MLP neurons of a small language model. Each row is named by its layer, matrix (gate and up: input weights; down: output weights) and neuron, and shows model dimensions 186-281. Each number is 500 + 25 x the weight over its row's rms, rounded and kept within 0 to 999. Numbers have three digits each. A neuron's up and down rows have the sign that makes its largest values positive.
After each neuron's rows is what it responds to, as a language model described it from the Wikipedia text at the highest values.

L3.gate232:503513533522465521486530505520532483454503532497521515516524538508499490483498485517479468545502530486478476503533483477494511509516523490512463528499475502460503490527515511511529530491508500472564528495507474500538506461519498485489512525504502482488481500483507507525465477506485484509
L3.up232:465500481527503486512485502503469524544546478509515526547504511488489458466529513531489485481511496500482508482500555482473488497482504486480490489459504470491555499514511499500482483468512506487538512444527499468489437527495466488456532461478544481465481502516539465485478485515506485538
L3.down232:466484486520471569514526472491513485551504517488539529504530472508530500493479529513503506519496523468468513502500498544474487510439475546487507475463490492538520499536480480502506504503492483542543517471475491504492562528488387512542498520516512525430465519471504465477558505483511506477
Line-start structure tokens. List dashes opening infobox-like field lines (Genre, Country, Revenue); second word pieces of capitalized headings (Ir-ish, V-ice, H-i-atus); quantifiers after "made" (several, some).

L4.gate1043:520526522479491547513509497457505475469506504501533476500483510520508512453498499491518554525488512449548492571449527490474479528540505522511537517517451504489491498515477488489480494534502494528526463459506465536538550435480484512463524511532509472504477529507509517505482519520475472494
L4.up1043:493483487486481499480553521533503469512484495526485535530480490524536490515480507515508506493488497492490501496515494484482533546486547529521527471493520485539482504498520537473468520497515529472461519535491474468480499452504457495527543452491521512515511502503495545495503474487495541487
L4.down1043:483495480501474498550524539513518524459495453515455486490488520497565505523468464485478481522508487494474532541501509470459476497474486527487518499552496497551530501529488547486483490491524513494478567481533492530515511458496502484517488502546473483511481487501552478463498470501489551493
End of proper name. The token right after a completed proper name, usually a newline, opening parenthesis, comma, "and" or table bar, in lists and infoboxes (e.g. "Fulton (", "Stennis,").

L3.gate1134:522482482534525505479535488495493471532495514514490460485508516483479509511471478489506468484513493513465515504512495509496482535506494526527509489518537502502451499483488497490483495495496476472506517484477529528541484490503478507492523487509474499461459450502513512512515493526472511451
L3.up1134:515472506494484487524475494493480494508511512514508504497520509479514504499512473514504522468527477479456501469465505488499568537485483453524488499461490463499513505500539529490504470508529513484524512482521503526493537483482510498482451505441489509491479512457543507464501499493485527513
L3.down1134:492521508451499501529509470526456487519506526473574495479490544454448538447472561540496453514515527530496526511510490486445460501516511483511530508510535517494503489502533494561502488515493481492487498513501505554533507475486514490499489483527457521491503455505462525533464492541508437493
Year-start digit. The leading digit of a four-digit year, usually the second year of a range (1911–1926) or after in/from/until; also some mid-word pieces like se, us.

L4.gate328:511490524512498485514523543486510513505507530492498549528477496527485498496453514510502469522501490522498470546534475481496526492514523494499503466498489494468452475523506473484484527547519515480473489479538516522490522437511533506501499521498449486526500543515536509533506498510520474507
L4.up328:528513477506488484533515483497532523552525494481490503504495472447534539485504467487498488486551535512464479490479479463514496496502505492496606491492519555553489545485524509519554499537498514425501518565517555496482515504553501496506501456451523471465497487522485504502512508521536489510
L4.down328:501514494476505465496522549512504518457526495433461474468494502514488527527514514539530507510456498509525492487485534488495510524498496511516492536494488503492466524482518493537513516502514482515467498496549518482448502503488534499470477494504432482475537507511539522499486498577481518525
Wikipedia headers and labels. Words in table column headers, section headings and infobox field names, such as G, No., Personal life, Born, plus scattered mid-prose word pieces.

L4.gate103:507499478515476440479498527506513512510496526511474507566489481457489536463501515507486514507501484426513524521518454474528536522474529496529472464474544484493521486502488487497471477532482481460483538515522513485504503496514481484496496456489484456450506508507499482523495488512576491485
L4.up103:494467495485479489470483474515484496514497521504504485473496490500484498542505509487511479545526473487468522510529460478488483517509473489469512482483501519532477499515499502483489498495487497480509505520471506521503500524514490512524487491459492459457541531526507486486468509535505479481
L4.down103:474523454472504521515478493510483502509531499495478522482466528487509509479499488496508450511505498518493476518531504519499481484491526480486469485467530495484480511509443531547444498476470510543499466475498502503494492528513454512492485512489554514526460492514499496495502474520490505498
Table header line breaks. Line breaks and pipes at the end of table header rows, e.g. "| Chart | Peak position |", or after a colon introducing a quote, formula or list.

L3.gate397:502464478471500511464507525484486461499470471531497488485466474487507537499508479492470529520499556549475501523487500470477506465505506520456508579544471487508487505508459545493497511495513531482498478483489489502524525518517494499483479482484498499479515519516497513527462522517481461491
L3.up397:554510488516482486501462491534505546484457497558496546455491518521487477528529460506487473488587487479527482505509508485473498466508516515467530524534480538486511478492462480528543462480485504500459502503494493522481492499513519495507455510470499503490501472535521531509512507496471518514
L3.down397:517474500486481507515535486513522522489452486504482469520504504498503506486512503503476483487508496529497508527524529459496467495516448536515509497507461462464489520479470517509464509499487522514513491527488508496498485536497546499526493527484487463490470517483539495500478493485435491486
Table rows and word starts. Fires on the "|" opening a wiki table row after a header, as in review-score and award tables, and on early word fragments like mo(tivation), st·ud(ent), bra(vado).

L3.gate733:519512502460499501496491547466466494496455486489532510503510493444494493489473508497511533455469486473513499472498493514457462503509529488508496469499473471500515504516504473462461505495473508486517534510460478467512567504487494506498493439491500476470470493503493516512502505515541452512
L3.up733:532529485536485509483462509531480525467509511450505490489489501514514523533483518509533498502543455522458510446505513510478469487522495499463521512549501544489488497448498517468536491488497506483511471495487504494496522525501538526514481489493527515491523485521473496504465483468499507478
L3.down733:489484488504499482505508505495496485515503500533469479487487536517460512544442493539526508501476484495516451483503496545479508461466453493528502476490499472509494496508515521520477518499495482533512514492492529517504447546519485540517504481510556518528506494499522462476504503453545488497
Table separators and word completions. Mostly pipe cell separators after numbers in stats tables (e.g. −13 |) and semicolons in number lists, plus word-final pieces such as Bir-d-s, Min-d-s, th-ing.

L3.gate79:502494508532461489517547500500465471496519520491494523525498476528490512466482486483459472492512484486472519471543478531505503534547526496471527498501505490505483470505495501445486501490518512468506521481495480495514463462500496491519548502514488549494508510554474503527498464496520488484
L3.up79:483515525483483486510525511523472512544522464508473469497543474503489488506462449553500444480503519510487521508512476537527521507485521485515504500443505482506493464463544531498480493453465534472522512519504509479463493525514492554482486523508513492492477521503494552505514545486515575491
L3.down79:471508504504489525467477492471558520528483485501475485453515512523495482547533469452513517498484488541515521538460495490484458529429509443532499482552484546450538538497494530544485480539514506539505468463515526487544487495514480517523482477478447501550486486475535522485503552473471513544
Population year, word completions. Mainly the opening parenthesis or first year digit after "Population" in place infoboxes, as in Population (2020); more weakly, predictable mid-word pieces such as s-na-ke, g-land, c-ur-ling.

L3.gate651:482534513494510517471507505510498482516506524487484473499492535471523516492467524467554481490522497519523499493466516504502486505514485554482470518530490554529525481472504447512461483478479451480451485496474469488512540453465490466532532458502523483473495519492470532501533507454484470483
L3.up651:527434518478502510480509514505509489519498517482516515560478469468506487528458504497454517488470507514531501508518509539495512548527452533525470477464497495495484507497534518480502493500483529485463512522523513478497496450477516505494473475488519483441501514482520486476506497507550436520
L3.down651:504481533538507518490487469503454532491516508541452518433505524532497534517510511515511516497523483520493521509508519515500502499567509478478520488505519459472493496497543488491545514543570488524494518510502508521470454549519492477492509467545512484513503524503518475529507515505503549493
Name or title endings. The token that completes a multi-token name or quoted title: closing quotes, possessive apostrophes, and final name pieces ('Seven', Newport County, Valley Railroad).

L3.gate1332:469503496477481525530495494483492518511486513496517560487541484514484543528487530501517518535542536489487541479528499520493499528458482520530500502505511466500444507508504481485519475472515488459506500482496482476502516502512493531479487476478471502478511505495526478520499511485472496501
L3.up1332:451448528529495494518487499502503498478500482458504567522485540527509476508492530510485533462516515475494511477545475475502462508494530513521458486503536453527485493554524489522432527512473509506526516502470551496506501480507462486489473500507539506512464473511512515487495473521522489556
L3.down1332:498541515494501504521496502514510508497520549502462493527542534500497496493479468526489529520516555487528526539509503531488514501500506553493501516526508545510494469457534491470484508555526474499502497488473472504503499441522518472521509495500446499479515513454518526508524511499464469488
Infobox and table field labels. Word pieces of field names opening bulleted infobox lines or table header cells, e.g. GNIS (feature ID), Opened, Goals scored, Start, G; weaker on mid-word pieces in prose.

L3.gate1284:479501469523477511505535486505542435501526519530462500518479495452543493537472462500481443515468517475499510507471517522453453498521467470512460476518511501490500532467490542479508512558514503453499516509510478499496509452534490533490483481506484492506484501501483455526494536554446472497
L3.up1284:528562500550525524461465521511490498525539497540480475516424519515486511531484469485501498490559482547502509523524490489553500471530500501510467518503466496517500531488491525478536452509450521510536498477498492481501516481482488522509521552534501495519490510479485504491471505482461518445
L3.down1284:501482510486481496444474547489517517569547460534510500479519558540494472488461534492536516501526470539495497519512502543519486431523511524516524493500511531553509481502512499454485491474512481478495490485449495449480521498509492524503488503488523530470532518525482503512496486469510521455
Adverb "-ly" endings. The "ly" suffix closing sentence adverbs such as Currently, Previously, annually, simultaneously, plus line breaks ending table rows and list items.

L4.gate1235:487503438546483543480532495490516521530533498533485521518495443481496481483468521473520506513523508530521476508494516530496487557528446457482460492529463517457526513501514519482460513478524474510505481499507491486475518507503479505506524472528490458515530446509514496492549525484519452536
L4.up1235:499475506546484425519476524491489490515521515491554544562514538517458520486498503500522493464509502479489484534552522499517511506510538513530504519435458471508483490494513453484488502506514501526530552510487463495508524570510511502557508469495549504495453457485526500523473526488530521499
L4.down1235:473557489519517476505513502526532500509515479499523524493458500514468443468501537490502513461510488526507486470439436484489496474465491518526472471532531528491477486500496508498521520507492486467533502487505469530508479492456467483493503531483501508434484512479464448469477468535495511490
Table cells and word endings. Mostly the pipe separators in Markdown sports and stats tables, often right after a number such as −20 or 1–7; also suffix pieces that finish a word, such as -ic, -al, -rit.

L3.gate1306:510520481516500471491526482501492494465513531504475521499443542517496451494490478512496510489494527508528499529532480492464499560476485503492510545513487535536515481529505467501537504492471512505529522497505512535505524524485542498513497515508483505529515490500478489513472509517483482513
L3.up1306:478509457520460490505528495480492498506456488512484496519530538505486467485527517458483501482522524479464513491459556487483488479517484439480462451505546534504458503508495488494522465533484475493528486461502510534486494514461565546518473484462483502508487504457494522496514514473483514489
L3.down1306:508524498505490557506461504440492521491497511509502523507503468530449520472465488487521510509505466502528483500502476501464527507486493495529481495494509498486507490490450464488514515505515501555493518534482435526520515501515521517494537449483533503497477467485509490550491495555510499496
Ambiguous word-start pieces. Short word-initial pieces that may continue into a longer word, like Man(iacs), m(acOS), ome(ga), One, Time in titles; also line breaks after table header rows.

L2.gate331:514530492489497547508481508533479539488532526522521487533509516462538474529496508471470506477492482535504515433500483501445472550536512497478517520507454536471502533502509501500506495455490478506517513448477512495507478535487500485474536498529475461464549466468464497525522493529463491495
L2.up331:490484469521472515492506487504511507522511513515502499463510498553530519553454500491495499496510496497442514489482501515487466493510483497475449512460508454503514496484528542466492479509455522453510517493523476502466510567558478488519475529508479506471479496504500507534524475509504537519
L2.down331:487509499503494486481518476512467523519541491534436520491505526492494552470527504492515516527512503510512479530487460476488498470462460506481427483502505512507512498505511526499504476490481522465467544511505476500493530478509487522484469471492490490503527539463487502501520503504472487464
Line ends and r-fragments. Line-break tokens after a sentence, citation or table row, plus mid-word pieces often containing r, as in OneD-r-ive, bar-r-acks, Abdel-ra-zek.

L4.gate1286:501499495559426528472503484537482474491529468533499500556501547496498529481485485504524514486449520480461485542521511506520469529538471496466485519545512522494493487491535455482496493479505509472492504460529562476524481492500525485495482497521491487483492465477484545475524495465489499509
L4.up1286:512495473507510500476525500491494552507506478478535507526524465547514484512511521494480507480506533487497494472520464478492495514520531499509518476491522463486515495524455501459493465496512546518535481548525486492426504460484506533516502476535521473475523488499540481463505486521503529473
L4.down1286:493495499486504548486524519503498471501460512487517498495513499490503504477479460545499450534456469499510478519549507491520533497512516525496526508465493496546498513510481531442511466476474513469494457474512528459518490514481510490488502479515479489502485479507484506509518531465489535461
Space before a year. The space token before a year number, after a month, a day-and-comma, or "in", as in "May 3, 1911" and "In 2006".

L2.gate1210:496495488479465501520498510490550484513481523504478486536518497510511505450436500491500488507510453472520548505517482514439485544461492507516533505507502521492490508500537476500491515481517499447501539519456540517543489461499525479478489472499486482488527505513508505514509549534474485495
L2.up1210:459501453472507514522540482521519446501488475540489495528512473463511479443489505494480526547488515481472512550470520489451461454511458496466510521517476454477511551505532497456482521487523559484508518552495479454497479443517489508511487538518506463541507538523496483471493488467479476517
L2.down1210:534517498471522445525459514524521497498458500557480525512493533502537513481523516539492541500501479510535519502522516505538529511468476501494494487496515537482515537519517473518484487458524474457507473490515474525540492511538508518521473471491496546556501483496510490475526519467492485512
Number slot after month names. Space or first digit opening a number after a month or date in infoboxes, tables and prose (Born: 15 January 1919, July 14); also "education" in "Early life and education" headings.

L3.gate1327:528497468498461528543503494460494535479485528549502477476508488499480501514506510493491506510513518455498479549502462496488464545491510471537517477480511515530509488493532502485486475496497486452507492516492504506528528453448501460486552486524488509513470505458479502496513473532467498487
L3.up1327:501492517545476520450512484494502520527486494503548476495490476526476488487477463559489480509514513487431524494545486495533532547501501500524498525496510529487454491545527480469478507473521513455529467522513546459496452507491517491503471499509506497513493493482510527517496540475537534481
L3.down1327:504444494468473468512515500476496518485486497473519478441523456536456529499475477475533521490537454533487504513538526491473490506519490517500559507511509497495578537524517480465485548510543475512494506523502467488537472505519487479513492499506467547528459477499501503430474482511504482496
Word-start fragments after heading markers. Opening letter pieces of words split into fragments, mostly right after wiki heading marks (===F, ==E for Etymology) or after an "in" prefix (inf-ected, inf-late), also table-cell digits.

L3.gate848:533522507533511522487475453482513466484489541526517493475448465489523510476497480522476508529500533484478494474542482539506520527522491504494556529490459457465489455475525459515471467475492525515488468467494483542532467478503535535505522486477473485505457505456501518531530511500521506505
L3.up848:480523437519500489506501540504518531499529479479522499490494517461478511501492563445498535525461487443495525531482474496448493495481478537497472487454523532524540525493521475498490502498490491467518503510507505497486495491468528502493488468514477501484483537504523495475520521517523427527
L3.down848:514478489481535510494490478483472518487478479485476520531522480541491486516494426503517492486479505491535525496477487466482502499455469522504476510471525528543487518524502540469523517474541481524483533517516492496462540498443529496502502489524456495505513490485502485475435506476492534508
Table cell ends, name fragments. Column separators " |" that close a cell in wiki tables, mostly after player or person names (Hartson, Sutton |), plus inner word pieces of proper names (Vejle Boldklub, Benth-am, Brajković).

L4.gate932:542492497484456483500492509544531485491490453510503496458469484496529497469541524479507548480486495477521503525529510515504482528494532527449493512481495507498502504504439482511508523503536503496521474440516527519556536446509455515459468495520459517494473486506497474501459470509478465506
L4.up932:525468511518515488530493558472529480518539481515457508517453529514513528495496499485536495560493525442528493542497487517525507473493522499492479518501519500515498502479503532507485488539482508473498498465465486489459511462528460476500479476503503509483471465507471490516496474531556505485
L4.down932:463478478508497475503497534506484541479493529497504558514496534494446500519490488440507468538522491554508507492494523484494488534474462469456463520513517511522484493503458515547513512482492499436480490475536487521483459465471477503461481508471510492511472516521473507528471483524529453517
Entertainment table and genre words. Tokens in entertainment and sports articles, mostly table cells, headings and genre or award descriptors, such as Television, action, pop, Best, TV.

L2.gate181:540487481498448517481521521477492504492491536471468512499541511523501490509526508480498507466485459470483516517514546460437469474495459517495508517490469490524460524470509497525488510526530499448537513513445479522511534537496472518470496487515521532445491533497492483547504504497492497472
L2.up181:474505494496507451479516494465473551479473523470491523504495488458493500491543509511527496481509495495502511513480508491477503507501482510527474457500496473505511504524444518497518510511513501488503491477471503502517488510483496497529547528493547446490467523492498485508502530495465490519
L2.down181:465534517475540461518461482484493524499489497479518475513505503482510492511513467537451524512527544515498549509461493436534497511529520476502456489474495527498526506509506465489471466519511478486466462511482484457502495518490504496538510515514476505496557486534517506501496528512486500502
Structured-row boundaries. Line breaks ending table rows (often header rows before |---|) and infobox "- Key: value" lines, plus pipe separators in table headers like "| No. | Title".

L4.gate1059:519520537530505463507516468499473529511485469476528442484477514508470476529507507487471467455471488493513524492511497476529524516490520477539518517498515527527457528553452483516535499499489534508476457509522479511497502486502482520527536514499504484446500486499517523457481505501509529481
L4.up1059:527525511525525468532515540556509460511496503528483536514509536497471528493514526535524470505529473511449468488518482538512502529543469509518473494514475544504513532525510488492512504477497521494428500499494449509510505472458472494508541525534520538492485452545459495494512554475509486474
L4.down1059:490517487490546473491517466473488486471483477475497458508487479538541448494536472513469524471440491481568487515467509514521510476474487489485527496499538499519494536519468538493501511498441518504508513492511524526486522494547520514515445498438520462517504503467507474482472470493552505457
Season years and place-name pieces. Mostly the en dash in season year ranges (2013–14, 2000–01) and a year's leading 1 (1860); also mid-word pieces of place names (Darm-stad-t, Newar-k).

L4.gate408:503505510484495544535506503491521514483489517520488481529485510501542518510437488481482522516493509505488495505497504516480484500531494518548465473518473509465507496541504526537516465456503501493466486472477527483485471463517529466514512499546513521515503511483467540509461485525483502485
L4.up408:545482474523525498525545484539503497522514535481524493520533455473451499471494558524483462488468503498509482466499462514500503500452512488525549554495521519517508467497481499494449490489466466497503481537491508531510521565460525500470492476480510522508458470538509544519488483470524473493
L4.down408:533528501528539470504514504526473520517506518482501478509486482481500464544467481501513502513466516469515502494488514509527520497545485510468493537486498523540466520491539509511491531502498472527484472541484463470517507488471531538484531518481515551451464525502497496478548527485527465481
Wikipedia section headings. Tokens inside or just after Wikipedia section headings and infobox field labels, e.g. Early life, Production ==, the newline after ==Career==.

L4.gate641:548485467510498508495501483531462524476525494522506499501503490471473500465501492465498491500519503522565495461515493472495486523529516542530521498528513504465478522547527494475455474522524545437503467513493550488557497476451495511491470498497446516509514509473518513530516492584507499482
L4.up641:503522448565505504477497490493462512482502521506490521521443481492546508513467464533504506491475462494502454520505508490485524527468514482525529524511553488505463490552488496483491495522508497488516547500456484540505546472500502523521525487459483525513500511458485530497488515525519494524
L4.down641:505511508464492459519489534530506495454508516459486521477462497484499436530520518502500490500523480490487506469509520520553468475544514534472509477487477491525499488524503483513482529516559482511513456486477510480550473479532512473528501478491496554500488543462495467497502537467498501500
Word-initial fragments. The first piece of a word split into several tokens, right after a space: leading year digits (1 of 1950s, 2 of 2024) and opening syllables (se in sewer, seal, seized).

L2.gate310:541483497507473576478481526526478482471513475499508453499472504508567530475501490543486574510497480487503508535484518453484468515510513485498448536490484526478534450456483481501478490494508503487546506491471490470521510503490555459501469514496498469496484534490499510473462478523482462564
L2.up310:482507514509514488492468553509480492526512491525545483534512508493531478422498501516515525524550497501491499504515493516468488499536534522482492480509499541493550524507530471522470539510462526481483539505463520502535529498551495497514457493527438488435519529468511469506532501514474486528
L2.down310:528546511531504494507512498534497512488546496514565512492505454515542488534551497468475535452526497525515543537462470472474541516495505501510489499500508484466478479509477482516508503484477492517495529503509488536518476484524488520473526493521536492503543514513517488515506519482536533498
Mid-word fragments, especially d. Word-internal pieces that split a word, mostly a lone d (Bir-d, Ar-d-s, wiel-d-ed), also ri, un, tern, plus closing ) ] ".

L3.gate248:513483480508464497509507472545498535517495524531471555495556508456537492481487455500533499508499493510457474475463538528423501530519522492464484468480538494471473547493486496525519494498519468464484485456498485512535501497581496508490496504478501478516486535500487500493501457493479522541
L3.up248:445492485484534481516505485503484477502499502536493511518496532517456478496516477531537511515499541480468481508517540545483555480509534439494546430470495485492501495513496471508472509485506521534528494527476483483509485471505480464506463526501516490505518530493520487503455468505502497509
L3.down248:483461446492537484503527504504487501471469503530490470460494497499489507539523575544492495488479507489553473545525511487537499522530491515499551502497487508485489481506556526506482523515491496480533494491485525472491505448475499524493515470499488508488506455514535473493490460510507502478
List-joining conjunctions. Fires on "and", commas, and "as well" that join list items or clauses, e.g. "schools, and 1 college", "NASDAQ, and"; sometimes on year digits in parentheses.

L2.gate356:473501480494491534488542504520532477558513534509484508519507496473537486495511545501524458507454509532478499481566510513498518489514465499506491495471514561522494483532500508484488534478525509484543523510501482533509483460517509492512542470530497534479501501483513528553521497514532515488
L2.up356:545485463479475536499478489497447535482492515511504487539534454487446472487542488499451473486488511483470509531513446478498504503508456508538500539497451499499473479509487517491540518508501480453508495541530515481492495479541528457500519516497501505490480499506514489552505485538491527530
L2.down356:509468505502501513508540462545514480544536537457483512496517506469523496477471489524505546530501486491489518470467510494525480482492447467493510517468513479478500493488500523500412530473520525509533495524507504537501492508535492520441525499508492493482481509517460495513507523484543480499
Mid-word fragment pieces. Short word pieces inside a word split oddly, often right after an "s" (s-c-rubbed, fas-c-inated, N-am-e), plus table-row line breaks and closing parentheses.

L2.gate1219:558473467495447498489485503506443476522514516542505509539481487484481529484533467518481527503498538495519507485483472496481502510511518523475470509513494483464507485520468501477499525479486479486549524489467430500483489498499460519455538520463504492506501514490512499565463470548506491474
L2.up1219:521481494503522486498502505510519494537479526522526489529544513545498511499500505500469518500473522490480495515464501483522482491526518490458460541527480513498529475510530502491517496469496468490488516529513474539466430563525505472471544519497468492496498481475530498488489498475521529469
L2.down1219:526514480511482520487503501503547531509517527510499466484514538509476465523488550469563498530527470477477437546484526464529536538501473454549496500493498530489498492502521483487480489482500488509471499487514500521502488475514488531531518496491486481500492519524512498495517516479471516544
Word-internal pieces and list dashes. Fires on second word pieces just after a capital or W start (Welsh, Whipping, Girl, overcame) and on line-initial dashes in infobox-style field lists (- Language:).

L2.gate426:528501486488500504521505488494511512472501495509554474530514500490487463507494521506537529512523500472545470506516500475474553533487524493533516467453456492447469512473492541516491459535470458507482487499503488507525531506494459464542465485524419526458509501479482545471516490557518493489
L2.up426:524508524491494498501488510511507487532475470483474497470537453494539522488515508469496477514513489463494495547513512536479522500515503491504462514533482534534485495473510530536475566519526465489485516517526530490549518464503469484462505494514475470536464475483482498525518536501486510478
L2.down426:517527501548498433559482503510498515482494475443534520552531489435481498500455486492493521497526492490494512505507548528499501502488443490480496492535490525485500534512465491506530557491466495529497512498506516509516512503428495513548529516492533500481508458519500526477556520485491486489
Word piece after prefix. Second word piece of a word split after a prefix like con-/de- (con|cede, de|clare, de|com|pose), and year digits after a dash.

L4.gate163:522485488454480553470496537546456490486528502516536524546515504448489490484494517508507529493501455482489494532517497538538497471491503493495474508480466465489459498508469442474502516476502504512483525455467528459509504485468508507566517511539486466500499509483496526506523505503521458528
L4.up163:516523514497489509542528502475482500473450521525526487493473431491524498470505489498478498509476502516504522472526505463471497558481497456524445524527449470497480497484488482518506493488500488438480498525530491457489512521545522488487517519489472478471482519511503506488546530551520508507
L4.down163:515523474525467516478493497495482505523489462514503493503525514561513464476461502511514529510482449516483481505547497500435529486480537508502446553491475490538477515483514552495498548505483513519532505444478473507518515515512456545529527537512506557485508474505455531535505485481530500501
Second digit after 1. The digit following a leading 1, as in signed table values (+11, +14.6, −19) or years (1902, 1993); also weakly, mid-word pieces.

L2.gate474:503535491504506505557445470482471496508479506498498491513489518493505518508569500455471532489523500490486486482500488489524483544484478476510514524527461540469529514564500513529503462509519494526475509528544503485516499479524502532480517499479458481485483475483474504495499475496495516466
L2.up474:526469451503490557490503498459538501475495497530516499501570473481529498469475461461478452510514495511486524516529451462511508484488528519498515510494464514474504505513505533475506449514504485433515523557490496524518513503513521475491444524482504482497494533536504506551494467527471500470
L2.down474:503485497492473516503486496470523502509511487480506480486500492505506515521504448527505495496518471454506490546476551503511514488541494527505497489544539535478488470510493524502514522522498554571557506499508487489471516497511481504507549549481517524517469470492465475511487532490489495543
Word-initial fragment after break. The first letter or fragment of a word split off at a paragraph start or right after an opening quote or parenthesis, such as D in Dunn and R in Ruhr.

L2.gate169:523515490525547511515519469452484514530458480503557510534483526501489492514460492483532503517515475487534542511485446525497505546496484515500489514483489518459490498462512502505482504488466475489517515541456502498521515511501486490495495448488483543495526541485479482463510543507477510503
L2.up169:516496491488509479524508477527464494531485523488479557493501497463559478504497475506479512577541534499480539517531530482516524527499521520478491492465537472468524515505508479463519517467506495531491507510511476501518529530442495492487514468500560473532531479497521506504514469509474529501
L2.down169:542535513481482499443499485529495532519500460486537521558464467457502519515461522482487546521481522478497530464456497509494483541558543485531476496466465496510513496509499456505482537462534532520511492436471494481480481492502492495512510489488456492518489496522512471508491533447487519475
Re-mentioned referents and scorer separators. Nouns after "the" that refer back to something already named (the film, the player, the series, it), plus colons/commas before scorer names in football match reports.

L4.gate571:488523480491496487530504498500493475532511515461566540544507492500487501465463502537496501507516486472524499539546499466514528518521463510477512470490454520466443485549501473499477487498474518487480456493476419501468509529511501516497526483513466474461501501504503521476497453506503472484
L4.up571:521465476515506501524474501506485510509506497499542491506556471490479498518504475463451492503511488477541470485516462463472490494519545503527550521516510513519483561516493522519511471527492527503515476501487521485506500480467484546480507459543513511503476449474440479465492514502471510518
L4.down571:510468514539545476493476483496501508502452482496490479508500515499488467489489533457497512488522523497525486490499489500521490461486483497515466502483537492543543490511480519514511495523516465486476510495517563505541507480507512512558481537494467531496549514468460489480543530489452507489
Formulaic template continuations. Tokens in boilerplate Wikipedia text where the next item is predictable: film-infobox dashes before "Language", census phrases ("for the city"), spaces before numbers in tables and scores, and word-initial pieces like un, de, Re.

L2.gate581:501470469511523528493502514483503497508519489542473555496492525507470508506512468499519492485530520500486495503537566503486507529531475484453536487499495490483439510502483523497470465506530514511502512481533466529522544515511506506487479506504522504538527521467501490509515503511488532517
L2.up581:482522466445541486467490506509503518492536503439499510521482511506499487476491444545526483476488479491462472495505536503505528489562482476482547454485490530526528494444478483520489488472488515546484544493533481463532537507538532488494458500467484465531574440488494481501491496512534547474
L2.down581:508520525505487540494506458487502514493498517494500487498515514514510499505541520510518496473424517511470477506520486512454477505516506541496487474473543472500502510455497476534483494471512504486491504486505479473501497541495504528523489492490515475514525503506515498486481534536484552489
Clause and list-item junctions. Conjunctions and punctuation right after a long finished list item or clause, mostly the final "and" in lists, sometimes ",", ";", "before", "while".

L3.gate305:476488497513492487503503501497540525499515509524505477507496503531532477503484516513461541451510500556499555515493478514461492513476500517485564529516508542459531486517497506478502531500518513482486477504497516478478484488490485509469513495523451481539524535516443501523508502566512500516
L3.up305:505540464493487500547518513511526498515525510485437464533462457518526516493486527508522480448495462467498477477471504452513472508517499485491477489457482505515456511471531489523492541457458493489513448525459448475513542507498514519509502504492515508466494490519508529466497509473477504463
L3.down305:525516527550523494518497489527519555507519532531449508453471505510500503526552474501512519483473501478515529512480497474520481481518484510503534496489471533488511497464523459504487494508517472512502488511521470470496498507510504471463511532520487490521532504472445506527535532545534462470
Year slot in dates. Fires on the space after a month name or "Month day," just before a year, as in July 14, 2018 and 23 September 1928, often in tables; weakly on digits inside large numbers.

L4.gate1302:479491471476497498505539479514506480497519501489476496544500478501529512530476477450552529441480515490507506499497480462494487540521464507509540482542484503492482491550494502533498509515521522443469484468519535536540464492465457465500504464477521514468517483507503539439504492497505480484
L4.up1302:508514537473498510455508484478509496494508502441491513524547567491520470508485506444499519503505558488522435490498488435476492510463495499493495484523517490482517512499530477451497499497516531511529511527497527532525508475501494503492503490512494526465553506531519504477556485487467503484
L4.down1302:464499497478496518489502459490523539541484505521492498466514518490484473491490543509505492520544467486489485490517533467489484539507537515474471552501516466525502536482494485473546480499505491507513529478451459515495538522465480502484536532520567487517493508449487509507487531455500475512
Possessive apostrophe. Apostrophe before possessive s, especially in names like Women's, Linnaeus's, Presley's; also inner suffix pieces like -tion, -ian, -tic.